Part of a small language model's weights: biases.
MLP neurons of a small language model. Each row is named by its layer, matrix (gate and up: input weights) and neuron, and shows model dimensions 0-191. Each number is 500 + 50 x the weight over its row's rms, rounded and kept within 0 to 999. Numbers have three digits each. A neuron's up and down rows have the sign that makes its largest values positive.
A block is one neuron, or neurons of one layer that tend to fire together. After each block is what it responds to, as a language model described it from the Wikipedia text at the highest values.

L6.gate735:497485540478517503389428522417473518513511468597510443472504542496541466493498477556516561494541539480457572494412555391524543585464522462434458474543537440526513438387531460490464510431541501489432471564488540541446374493387458476415500523584488533483475448441555480377445476444489470549577529380452447508522484520487592488508574490548524534539494539438571487476487550428418555431421456524450479605419496499508473494488516560527561499482424503470522560524525422521419469602517526493545490486564514487451506507551523536486547548497482559485456495547512514599538523491393613506
L6.up735:557537532458535520478426553522457574507513486478547457533507596500511545524548566516500496563509513384547519438511609410519587474474469518460579451532543490459539498480415515502432419531483463493551484399450514502509538392503557532514515526519576465559541496487482488492446550471455436451575508455472562450540476505409467476442478556585481447530593433432438499491486546569457494506553527546448447388456480530476530533584486509481441520585487567516510458522507570532424488607462447366506596568388521546521553471536596461558482546573438412546444452516480461551472625487482460533
Tokens just before or at the start of a geographic name, such as in, of, northern, the, or its first piece (C of Córdoba).

L4.gate63:458516580545546557574467411471546498477437496531452518501526530476521527477482368578469546546529449497439537435474556478480505463606501485562485598525551505479433548440463524546509493496442598536522620496583417550524488581535512503495583563496459567558473503541488509532508488591426440492391605535497485430462548456446559493462570531575505497478537452495403502420549529482509534499501505550546544477517521620444492459548549427548461505419488508516455489493420496508512483505465496534524502563436578497584460470535574568495528420589429557517564467462523506519532480513516430516
L4.up63:395560510445593370537522488587539535541565540539475510502554491517571439487425481455376536500437505456451496484463480486350506437496454509528463553498536513563469472461453546575571458526485544485531465511509470491606493413470516530437444442457328492507425550506547512422460517451487521440547584491509452477416567554503548505498490482558519515514547469552457534509508547501527460482517560525497473584487453475453584478453480534485480440545526552431572564562534561509464485521522450532510419604520522513506539498462540543521466458460451501542521547511604448525500508430503520481
L4.gate397:544489482477534463443435528532521531504412431522469476511535510448418580540495518584418478483544519577490476460449463485530514414487537438523503501605543483572525481506523416505423495452476429466470529505490435458581540482553459569418545495414540508525517523460483504519469514525510514460476493468569533572440506582494540555505484505550494532530431469525451531482570434523573580553465489518426507472547449490462413466587410481519578498522470436582540545436509506499460444566516506472506423450484502437456462537457546545536382444569548427500409513580401527468436551506437469566
L4.up397:471369491390481476503474519451599449597464605535471385447411637455546501510445498442606568497395547574562540477535476517509435498465589498479540605498512427472551438454463530388453514463510622555494418494478438477530472488550515477506515544470500458506519558477485477499496593551473518509431516541545494541480480533536439427532480526488468527466494419386519482505516467478452456521525424457407436530474527497496442539433594457511527571561486364482455447469507443480549519507571561526406542580584555451506467452564467400443541467460469534500467490503553517526473466544493430488
L4.gate452:445518553482480515478453392393510522518505470532482436510459473539528546428431501509508445564546490559600539466495564510554547456539476411518436539488512564550508505498502478473486486491559527483448603508418547497468540539478505458497531525443576451388470492485500408464521626429498552457485513554515460435477419423587643544416473548482563495437517473427378474521536450574486467529495537461506533431524396563479600471491506507592536570442487513550472439498547406555478527630508500503590467594477430517499609462569495519585581534521422516465531523507558361451512503493476604469
L4.up452:433461402447492423497491547510526494483582546498584498507544514470473588492474493409514549453489516538511475486487518469430549454524522434520503474512464539393443549537478533507462505528425495575475437502541536504557443419395427534459582504450457478484543439520528436494595542449541511415500595486602530418550553463495487583522554549482504457533455582415514477506490452606522530538554626456436503593512468501499492563477508513489427475607458536541552560489561560537565509453410505568556494579422441486436491492448581501482560405460488543516458534486501500472473480526546484481
L4.gate867:524522484471449448448570459528512533511452438405555493523464484475477595487586445489464432541438404508483490523455509394498462406521491443496439480525461576455456454575437534511381495562527518414509499642527438580530474522483467541481573554522532528517501489569495502465475501482518521399418465502599569505482590536561455501546544526497410470465482504474551519475470537539557529466446496553454418452405494584479478553581474514498524576519505517541543545499602466474517509532487456539542444526460440492442470508475546539462587487421502484491451551573593397528512473483483488491
L4.up867:484572471463484571502517450438566513461480421384460490512489465465514426503556562579496503491510487526473638508437477518536532466488491483439566495501567539470525562510538491556439489492543466494442546522535538462528509495578537455544456571502587521514410426497587515488487486510563427557617518563624462415597587472538510520351459431430524519498467544491495614455490466455436512460491563495531525423428432538443538625453486437526469519558471487449577507542503430562476439462536517511453577470464591496587544514493531504460443527533550478548415475528553508447420479463514453538
Mostly "of" inside multi-word proper names of institutions, right after University, Court, House or Legion, as in University of Texas, Court of Appeals; weaker on "many" and other mid-phrase tokens.

L7.gate45:473534491532513455451546459539532504502529514504559508448530604540456552596460369541515507545483506560498414490464504518502521539420556516578355423580554536467467498504493413557519542472516514519402373467475451589500528505487543452519466483472550523501446489479475394465411493552528438420566413516466426556471480440548460377487401582600497489488467545520461567445515482524499439534506540467475567532459465524545486539539506484376411545456558479486429493607488579512469529455501590473520466448557526498447629558523476560521552495526497575476553561568536429440445441501495464554
L7.up45:458464491472466502493472505582521536463509468458412482504444484464462607581478475557548618489497467466512545483490536536439532524499476525532447519533463446510479534527551492551538487480560497441495496602560461465473436466536538489591535434455479385518468511412433477445548525516464390593539482559449457489468516514445504511501669469460541485539487477478544550499502415418547462468558407457583486536455532460473526470507491532497458458462532491576547594487504695540496496436474493462505515491433437534543492491469463530592537493572477448462458509521503469469481557437590449554
L7.gate103:489489493544477583461530444596493421398468515521517524477479542492559482502530455513445588412534423401428559517571543436470553477472468474455457458479457584434443528539525489489569578507526452503495477469546537464582556484374544540464502483482451387425508486400452464453478467563535444480496534458536545468473532547464462443511473583611487487489435600570454544495457460410455520497454573556584541468483495501543410405346486474510476617503523509559439500413532464541524444620421491509448417524447523459566483433416533474569489524424507441516524449485582442527464474491537590507
L7.up103:478510463456537434450663500656538505469430480513445572549600434500562504511494490541442507519509465533541565539575494556453470421505448494512496549493459684497426532552474463459491551454515495461542433500430504433528590492589470550480461470600519548518526520548465509469486451605468532513496471521533493439541451459468565463490428523483557406526413521543530574545523559523475569481616510447555528556482483462399501532457433520490431518516596486546553524490393532535481472545487508539590441505452495548440480468476410422522428473553464422536553450522478466463565530480500444542
L7.gate525:512508549455406461520529495447460430460530589535597483518519437508449566432489571425546483546473445568558476507549447652576538506521563476505432506453459487464508539398531475497461473441422533523518501489520433507441481652564443591581541515448453489478441438556503524511356538481533545477441480499513460573492432534508497492554568493499492499562440443540494493508559446433454535530496482423518658546484448564511416519694414538509460545434554501530535502549438512530473492496493531425471441648519501534551503453459373511503531470454535478509434530533454440405579506475434455503
L7.up525:483536550495445499446464598475473649472416535497579538484469494457518495498351549443449540557553540519566489567434512500532439536513503408569424518518443510469523520489479499501527517505489633513534538494445573562548461520487343500531478440475615461430547477533355518531563470541457514424501455653541467499422414524539469462531589484516556510520507545577486488538494541439528617559536500455546468496465491540453526532480607557534543530488499410466468522448471421467570507473539466481496504543500456537501446489439444469475485477450595440574576507560520495537542459434569388483
L7.gate726:466491551529506540550481416603547466532509515582570557574471475627501541460548514513466498548517551498453555468451524419458440514541516491535496462532531594506462518460505433502435451494462524454539593474549516448548571467507524434485542512624425518449491451446511472528464473503434473445412393421536544505558502551503415566572566496452444445524504438535476444508476586488507481494477494467450475473549435559417544421450495417501479550522481523543524514501457550520414533446483572551464453495583574393498558464544485502516472392490529567571427479530496496512481417475503476423
L7.up726:448502511522466538521415496451498430528500425431668536556386482496460477488453523581447519494512472623469520482453521469485540551432506435505495541554496386585590534385513423514566429573479434455442483468450554538446545462588505499473527403425548513502504405530458486569454436497553548552517482451577379522479525562571372492565550439522526465519386487548435526510513569500516451467579403561519459543425417408457491479543509496511487535544356469484558441460500451531475543492490568504469457562477540504479538564501429515483545518478505514586440518574550499497538523508471525447
Mostly "of" in "University of", plus "of"/"for" after nouns; also first pieces of split names and words, especially in tables, such as Se-edorf, Y-oo, Ir-ving.

L7.gate328:448489522541499481515501469527398611542472506449598468468441481582452553540450552504442492451514536429483399530532475473526557497422505464453433448499442457537484451500478489540518479376521569495512465574493505585442475299507519475521422413508461509522487505452459504499509494436536491410556530376556521504547438447527473423476449495363432501478486460448490472511516521582498538437568536509493495488479465396475553442533497471548425472437565512467529579457469564462449487532536452469428554479453411477525507454524463543479445496478521433474477424479466587501492586446585480465
L7.up328:455461506430506545454508471608476488547483498449513476555502488501504509486485517490493532453454447449537499600567527459513597477514582541414523531478494503577514511405570507495414548529514530486542501562489473623447562489502538532431471360530452505590457505504469575458501440518525496535509590533489526445485549506431541480475555601475518521606552525551520522475493570548468502453527444482480491439548514442441605574560716516431549536531519512539509518458402548442535511479523495458607543529485425528477553472584491452426499503587442515503554530473565632485574486514537507487
L7.gate379:488446520532579493551582432534422474489467484555498486522459452426487495641424410420465435533531578524465436556545524501437409482428510464581561481403464511497433405510530466415377543453572469488433542595539422398496613439582468538506496464542480524520400475475467471531576486417562488455467611517542454502449556541468487485495517511497444615564561433485476556467542448458469506448570453530532463496535503457523457502550516485452519596459473433551547500521452492471467477440492549473531569504497459486512428510437556480381460530498463471438472413434463593519548386447593555471
L7.up379:527583478483561446498585529423502574637508547525496483464432517576587482507448414449560519521501544394514427493501516506529502501484516484465480510569564492588544527490506596530562493464476510448499456576551440514470636472522515653461446456555493533523535519533540486521536462553426582426515449511548581464568514497560489555583568513409425488456549509481499526562414513565420532326494457557500589443505459482522527519430595543533502484510458535496531567458406501434450383488555386493575505504513470518480527416486469498447447463541427503465450553472572500542555502519526544459
L7.gate728:508487405493494515503439470541456524497468516458591558497380520512596484614574489471468446472440463468457443529576490554494496588481616504423461444489461466507567446503439389526441457541568558428465508587520435579403549507454460409470592423448575498569453437505466517498611355487493528550456576585528418512463463535575494540479527539474471447537532480505471576539467478507462515448492468504492546494504503494493484476543613434554488517491494608448574498429469540521607545416493417454432579521467452448477377510501427427386355464429448458502542395529494511553514457528501554525
L7.up728:434463483593498475532473536497476526593460452517543483467411504429526528461532461523569551422447473487484496483477428386533588539412552471468489536434355520573537562512514501560467532419477407425478544469508483554532420544503458509513507491473461415561588557575473580597531483430508445462506624448522459508553543523518492500529414567400491490521505555559452476543498547458491507573471431509451471522507534458496555487468583566437507564351494492501533435475517471467460514517470414503473480464472563540510521384540498488451399464559472578455546496481570450523540484484450454404
L7.gate959:452474486502440494528550484542418435613544549606529475550428544416536449544436515519464545394457491468441452473545381501534461410490582568540426489496484580530485469548438555452446496503627478566561568488401465572501354547551399558481469526450557494486482513450432532531499402538586492501434467466582472503545556484494435567565425489527467482515535475513485574460548540419546487496522454543434472511404476444524442484472496529503606519403581458504419516451510485541558501514544458531536520523535458514558522457488537548447520464427474540546486498528572508451512537479544538410
L7.up959:478461511390590561514542488564471511493538523497531422501457454425541456563492606503553406494508582528495589438517447398449470512429547529562478486527478501460444472433480510523532523571486573565472470539574535528450478558449514506561581495533534551548522493526552526479567487436499519581436497522510414508525497588570530606499461483519509541622562508553486535576514560420477536450504566456465592517466458413493478500519632543478530529508471444553527507503451531544499522459427480531447518443478488582423609528472529512475483459493501497432544494497460494466636531530593493463
Prepositions and some transitive verbs that open a following noun phrase, especially "all of", "mouth of", "based in", "founded at", plus verbs like leave, earned, paid.

L7.gate13:458479547398525494508602393518418461454489507461467471517489460485450599420534494397485491433426490576438460502416529519563475551479534552491528527446472536434496561574425470547471538458564519562532598500560446456421597481453421577536401539490444470556511426424531450387520538492494418480430546473471436420506520484463482461498480468530433576380545470459534505601483578586509501450492461533426531500566474592432494566539461495498537568520510546446495353502544467450538523461587549389478509521557476514568493580514550441437462464465532605560470540548424501650484519501491534516
L7.up13:496450461471490587526409462499424496553411424590413614588496526401546541433436610505548496539568445537455521514552486535474477549434525505476532498611457554454501551458531404518500465446505444469525460589449467386516550485527504579456522511534569465504519507450541488504405562497511524492441554507423407523451529499537523522496543451575506507513464518492398440451447438502566510618389483573541488495548550559523521484493539526525528577579439418504533511523399501529423553526545485480533439528543456537522525494494615534469523579500523509520531534545583522502450551489444445424
L7.gate324:539529459478534451573553496533560361535502489545528491427569479475535505608570398529610501540514420428409507498488481436506543560564426562505530491554508469483513513468434459531492479464542416439529470517403542539435485442457395393507527567480530512517547435452487559448605600407441535485508527544493544485447527450490576549537621414408473476491465505426556536462504514475567477427639460485514445489471414456525447442471430580454487556531501466446598527446521527476401515566509516422460534472607425500406551521519425481550480513482553490444426566519440580497504409504494524578
L7.up324:487543479538555543517504513470520515508480511489548512475512546532572531503536407548530494500562561429483590455525492437440485507577457469572530590575504550451460591509494436527445462496464530502492498483479421503528534466526422483504409549515631425433455460493465466525475468432370448402510484499457549496469570335516581481488508545511438453493483495472506563529522504484490564449479479539444417515497502542404552485448592455477528480570488479577550485450438541534505488493578484530521456509474476577531510499496504601446532577489466583428416567581448562545484546573454553536
L7.gate611:467570555468503515540484524517513458571499493420506454461507449525408533544525496448521584513549535565510501470482497504480480500493551504493555540551457607477476500448502487464468355518480547504482450660562455473488491447408507593474484478488400475538549473484452477513462538451382449422488479479478534464509480523524515564532589497494555543543497575522437567417557439585455420546490487523466498561586447522471469525520482554436529457446618463451529572528506440492504552506447530386404456529577503501481483520519538504435608477448543413472544485551491482508532639409552524547
L7.up611:463405378548566434541551522516468464520463482474531555495564433459507424523518499595486506535511531501480454493547455552572485512485449478528602447473531516525484595472465466498472443592510649553462476472454586522407515511487530426582473422472480462571399498569462483510440484442465518469501541527510476550539566532406457536469595493440459487490425466555466477516489462461578483550404538513551550469521468526488432503511477536452556469493505526551541496485552499568468538530487462527487512376478457435413545494549486454485506557473484553481486521466452485519411511422602494559
L7.gate1013:481413667418547538598476450526504481548435533474539573464473448422461629536606544550557511529483600390463544493588426565441466505476427548543488473504550515475485494535535528469490490534456599536501535471479604432487599542469574429575501433567518503591522469471408524441499573420577518598549600380460531548456464461458472516564419577522453521483559599523536522518521472564574431443533455434574570463538509475561378461489378506477544481382517447514530458535580607469550515496480523505549571454417443497509441465537560465466550357538524518476493562424539400455565543451458524551
L7.up1013:453435416520424494497430480459499428429466493571597510476423394556455625550529525576479548530530521493489565479528491509485521484436579547564525482515535556530462527470460612482514456490455566538507546587479491475397561445551561480523466543548467422552534461444473542432524526542546462564466450457504475454494539421452475430535436454502464522555505497542502559451579482475492458469427495462470524481451477521429448500492520517526575526502523539434546468454482485394559593529474582505459454524486451506498544518521441439455378452621517465420586478423481445492647495478414499465
Tokens in election and sports results text where an outcome is being reported, e.g. won, by a margin, defeated, Total votes.

L4.gate16:468452492496461546381522414558396533531526490577455596543637489531527475564498520481509571563448578551466483521500497451508529581481559490437484407505528525488540495554520567386560567529559538568475528530500516469453482486485572490557485436492584454453512493446553510463521562560501411514447496476473509436542457553534486465479513492526533490494518425505508501498575512501478456534513479542571637459512428508576423481529560463473482514555518412496483487507469457480385496462439381519438500471465450480445558519443519521536453484500487482617519481455484509395454621563559526529
L4.up16:561410492455434414517523519540504441486504541473554576486551485451559548495520543619452458497462412510439616487497516431449546489464456480539513410492631442478405507503556514424545536525500545485446451478503478508453505562459518446509473511555616436482502444474523463585510523481492485536569418587466460549551506526437581469375547485459463534463444564388499628508460530485488510553469511520481508465485483473529568469509421524540492460547585562565497578457573454553496532567512485602465545511566489476355400485525505524537553497517481532434471493422508508393440596403566556440
L4.gate415:459482484445539525499524536582454566520357532507515579502522482452580473525494482423591474481529465509482483597516469504525491503522499440529517448472509439412479393487593448545559547489442475528495605547521556486450556513592510557429591557460421552575471487478501469493436515440399417460509529475535374580510484428490516516515478539499514442421466478517520548491476487485539548515423560447495435503449461518493486535478535471507504478519523519524515529510467594563485448565587506422491471473479457513437440515591532565500477528554560470482429396517460526531544511497409555448
L4.up415:530476533438568589434474416458494511485404443542478585515512460479532560466468457499546572430504494534422536496551573488432520488554517480471450538433538536535475429547426381388523553526567522553499603480416452584467530504465606464435441528477554486539505562527452576433556534493473544419510534474502457511554517464508491490512480522531527548531498495494509524590528523533470479486546411470545374476463527530499538533489525474464509591613413441411444508508550478493417481572511543504518582398443563522527472442499516509409503509447499417570484495465472601521515550514350509515
L4.gate435:501513434448481557510525507488529487567529506608534516601394520526498413484522490529582461495506481457540558390538598480524482509454494526439571499493537491488549451507582502537467533495505539492437524467572419458540440478518482488458493565547544440398492464533486494507454544454462585548549585536499418403570480454541549528585554531463470464474529425564547536567431453410515462419541500533507509480503504567606554486545553486526496471559463578415486527517549469595480557657512522475438459512525488553474500553555482465445472478483503480507452410551549448492394508485450472407
L4.up435:483468505403428446563515437500508488476511473463417480491468452462517466515479469625526457628588443413478543471467459521471509479511474524433489517472468511521398452499584463458555607484528423454483544460427467434500451558546583449547509477483466353506416512508596527415556484473491606426522483563480504503549507475530523554459540631502460479551473493504382483500530542465464544483507431439577477489414498532457512521552441517503444598555465515515449496483481521507497514522441541435484512457427478484569460454607472444604621549401449464563458518442566561504442556472459510526
L4.gate788:538603526513595543525540604502536458542530562574516488472584433538466546441485554478490579543432421508485497495497440481524492426505555522493392585486471432488445447483474443501491528460543466471516445570424520482494539494454516412467409456486483501522471485434573453368495534366494560429539467502516583523423548469528551537490473527546520537490482606576437551514515511469480512491521526455522512484412515611539462473608502565480434481476397494466498514537428471530505470614501471401531572519510520512500469431524463463554388597487518374530450483460578372545470586467471471593
L4.up788:444546475538442562496482572463477567548527535475600546415511525426496511548450483474461422367557439459490525435497496560522537506523504511488514531583532494501427354469505424566559512458559489444558509565524473421529527538505573494425544474525540483460515510566536523494419502425481494506550506469511485524529433537533586529549532512506480568513557398424460490540424509429539491595435526508507464588471463522468443513582529433607578485515613464482433408490377467502536451525424487480429410431584502502476456451513441505520459538573467460456454483522482538445503535413557539514
Mostly "of" after part, rest, remainder or area, leading to a whole (southern part of, rest of the group); also "in" before places, and place-name fragments.

L6.gate42:486512415472535410502424329554572468397543499507483550493610512523474551553433545466418634529529514526505545480432525537402544440577524500536517554464509511463516503479586483498474483533509514512623581451501493471462511490393553538448506467536491498548560480547536536464472457565478433445505416464394477519564452416557514503480513525523496424453513438506505424610498444528509483531528451527489489467593424425454538449410542556482473556589487469461568570500577498550474556594554416518486392552523416546502422572528531503612464457492508428465491519451553454485495479467540610424
L6.up42:554566513499425601486519559421509484533464567524447503437564497595564555613433473460436483477465555487511474430494487469445600491628436586493426501426464529472465568628459460544388434495455606613501476580401472569451493474556467577509443508520432554526448555502586486467446522525478501511435547502513468514449475595509546496507555476362523506547492515531444472548474554434509507526476455497557497507514574565439508464434397540485392511520564500550474488475522397502587482529468542429424498572528495474551522510596532434454408477490545474557575483499566510649571472508556404494
Tokens in political election and office-holding text, such as re-election, by-election, recount, seats, and table pipes in election result tables.

L6.gate836:508460512452513456584458429512512527448459546575475514558487429462523459538463477528567474546562468574530519513471557546502494523533543400400562426434517520472471405501621509471563434426535436492459522503485424485548421522476533585544452531533510462520436484518520449665643468467516397468461532508477522412446515497454470488462517506516461513517528545525546524437565487385514551441583552444471562500552549442561497518526455464517559503577549458533533433542515444562507521479470572535525516481543453429526411522527517525524440477456483639554470521472531567488594408507491467600
L6.up836:510510512360514432565516468535507468562506508561432563520438524541553479509458443555469467521559403549502529380499562449479556462573477370510459511459465438509467508606464472480504414495532510485439581450560453475492505565531528516570554594525443442522457506521462529553565623523526550470519519531513499508585505416459383571440570530499580485486396569461464590422496468476576507561510474514503511466494497479497414430522631510546498467462536467504577503518490449481517522518559434540502468529452482552553506481533545449526612498504513505537524477531568500506502435520501447517
The linking or early piece of multi-word place, venue and institution names, such as "of" in University of, Stade, Estadio, Galerie, and sometimes "was"/"is" after a subject.